{
  "n_layer": 14,
  "d_model": 192,
  "n_head": 3,
  "n_kv_head": 3,
  "head_dim": 64,
  "d_mlp": 192,
  "vocab_size": 512,
  "activation": "swiglu",
  "norm": "rmsnorm",
  "norm_place": "pre",
  "norm_eps": 1e-05,
  "positions": "rope",
  "rope_base": 18800.0,
  "rope_fraction": 1.0,
  "qk_norm": false,
  "attn_scale": 0.125,
  "bias": "none",
  "tie_embeddings": false,
  "parallel_block": false,
  "init": "uniform",
  "init_std_qkv": 0.0361,
  "init_std_o": 0.0361,
  "init_std_up": 0.0361,
  "init_std_down": 0.0,
  "optimizer": "muon",
  "lr": 0.00991,
  "lr_mult_o": 1.5,
  "beta1": 0.95,
  "lr_head": 0.00615,
  "grad_clip": 1.0,
  "warmup_steps": 200,
  "schedule": "wsd",
  "decay_fraction": 1.0,
  "decay_shape": "linear",
  "final_lr_fraction": 0.0,
  "batch_tokens": 32768,
  "seq_len": 256,
  "doc_mask": false,
  "z_loss": 1e-05,
  "train_tokens": 237600000,
  "steps": 7251,
  "dataset": "wikipedia_en"
}
MLP neurons of a small language model. Each row is named by its layer, matrix (down: output weights) and neuron, and shows model dimensions 96-159. Each number is 200 + 40 x the weight over its row's rms, rounded and kept within 0 to 999. A neuron's up and down rows have the sign that makes its largest values positive.
After each neuron's rows, "fires before" lists the tokens most often just after its 100 highest values on Wikipedia text that the model never trained on.

L11.down36,130,203,227,214,228,206,211,232,147,206,190,180,166,218,192,292,132,245,244,145,201,255,275,160,229,133,211,212,225,212,211,174,185,223,192,215,216,171,158,195,255,224,255,198,264,195,145,249,211,163,188,209,323,206,221,67,189,194,243,166,172,173,259,211
fires before: " ", "s", "ent ", "a", "ent", "b"

L10.down137,131,169,163,171,230,140,251,227,218,232,288,259,156,173,208,200,225,221,200,117,258,170,222,218,278,219,227,175,239,171,222,152,184,185,138,190,185,167,122,248,172,144,186,201,214,207,234,233,244,172,156,247,228,149,167,177,204,246,198,218,239,259,175,227
fires before: "p", "s", "s ", "g", "b"

L10.down85,138,231,207,194,190,198,243,158,213,169,196,186,211,209,230,197,243,248,189,200,189,124,164,164,100,249,277,227,243,196,232,206,218,189,211,222,261,385,180,150,168,130,187,276,231,270,188,216,184,131,221,198,135,211,152,185,235,125,168,193,212,224,149,193
fires before: "s ", "es ", "an ", "es", "an"

L10.down3,183,171,210,310,200,192,125,151,148,183,231,232,210,246,247,190,164,257,215,258,225,201,219,189,235,193,207,270,178,247,200,177,210,162,219,141,210,164,215,256,163,227,306,189,203,308,181,175,193,154,167,196,304,220,216,153,210,169,227,234,213,186,172,167
fires before: "s ", " ", "s"

L6.down127,147,186,164,199,170,229,158,170,196,194,218,188,274,182,272,163,265,232,258,173,204,155,169,201,206,170,261,232,195,187,174,182,226,209,214,205,269,234,148,130,171,209,205,200,204,184,220,178,233,186,202,177,160,117,188,230,183,251,207,183,312,182,204,144
fires before: "an ", "a ", "a", "s ", " ", "el"

L7.down179,221,217,169,227,270,218,250,224,226,244,167,183,187,93,214,265,186,176,167,168,168,177,138,226,205,228,185,241,188,224,168,158,227,245,213,128,204,211,166,234,135,219,251,259,143,197,155,127,145,157,208,168,259,190,225,178,215,214,160,301,169,256,127,237
fires before: "ed ", "s ", "ing ", "ation", "m", "y "

L4.down55,184,173,114,204,251,164,193,276,182,242,191,156,194,231,215,182,182,202,172,123,201,148,174,145,182,230,236,233,285,197,211,197,259,216,142,310,185,318,248,239,208,206,174,208,267,203,232,167,200,205,237,219,194,272,185,213,232,213,204,262,188,167,185,218
fires before: "p", "m", "pl"

L10.down36,212,144,140,167,164,141,198,254,253,155,187,182,198,199,156,134,183,262,239,188,237,237,169,268,166,243,192,235,231,183,184,154,147,154,185,260,202,214,218,231,162,130,213,93,189,203,177,207,265,185,251,121,183,253,115,170,194,236,207,225,197,200,234,199
fires before: "t", "c", "ti", "ation", "at", "ad"

L4.down183,218,216,180,241,190,128,233,221,302,288,201,214,259,196,125,187,224,147,150,197,215,228,146,105,227,202,124,218,238,211,200,191,153,209,178,258,198,262,179,158,145,180,140,264,175,170,218,238,234,179,189,253,214,162,181,170,256,170,122,135,269,209,215,160
fires before: "s ", "g", "d ", "g ", "y ", "y"

L2.down139,130,114,167,263,200,156,209,250,195,234,251,219,268,240,175,157,201,214,263,177,222,261,160,223,250,215,277,159,199,185,174,159,188,257,145,275,132,231,91,201,160,191,202,176,138,125,209,193,239,209,265,228,159,227,160,177,217,224,174,201,256,231,180,166
fires before: "p", "ti", "s", "pro", "si"

L6.down176,216,240,168,184,281,183,208,188,315,166,197,228,86,173,176,207,188,204,197,227,167,211,159,249,156,217,182,109,179,195,173,139,176,136,197,153,219,174,223,277,118,165,250,170,201,177,162,249,225,204,211,225,186,182,176,208,184,223,216,137,179,196,220,211
fires before: "ad", "n", "c", "di", "le", "is"

L2.down158,214,161,107,269,148,182,186,242,190,191,201,225,179,223,140,112,210,190,182,192,232,174,184,152,168,252,170,160,216,260,177,158,151,193,224,192,175,207,205,162,226,283,202,146,214,253,235,208,157,200,190,169,201,237,150,155,140,224,180,181,211,205,171,219
fires before: "st", "ch ", "ch", "th", "th ", "qu"

L5.down51,110,240,145,271,195,220,253,233,207,139,81,239,191,124,193,233,205,185,194,121,214,206,170,180,201,206,226,202,207,215,191,209,213,181,237,172,186,180,210,200,203,272,169,154,189,238,212,144,188,153,161,190,200,190,180,230,198,213,119,203,202,262,205,254
fires before: "y ", "ed ", "ou", "am", "es", "y"

L10.down140,216,250,178,246,223,178,175,189,288,251,171,154,180,163,159,208,240,162,260,224,257,178,148,190,213,180,251,228,186,145,219,145,207,197,245,175,248,274,204,148,215,153,246,217,216,182,182,150,264,267,231,255,172,201,219,131,180,141,186,155,179,190,268,193
fires before: "d ", "n", "ay", "uc", "ay ", "g"

L4.down174,153,262,231,201,119,239,158,134,236,238,232,192,142,196,184,219,179,215,225,198,153,206,238,201,220,263,223,192,261,122,173,191,202,237,192,177,147,203,162,197,208,195,112,205,257,221,149,179,204,167,244,170,149,154,195,197,219,139,284,239,170,212,122,251
fires before: "b", "e", "f", "a", "ap"

L4.down26,195,249,145,196,196,151,274,227,186,199,186,203,147,116,105,183,181,201,247,182,217,176,193,158,158,213,180,180,242,248,238,159,203,206,211,207,214,184,230,170,191,177,220,161,202,164,213,191,156,199,138,129,175,220,232,196,243,221,212,97,171,184,198,228
fires before: " ", "y ", "m", ". ", ", ", "y"

L10.down20,186,227,196,193,220,218,237,190,195,188,274,106,190,186,226,173,230,139,184,116,172,209,201,208,209,238,238,279,248,161,160,198,179,213,217,225,109,274,180,234,206,167,213,166,126,204,245,150,167,163,153,273,226,299,192,280,178,140,264,220,200,216,216,224
fires before: "ed ", "er", "l", "s ", "m", "ing "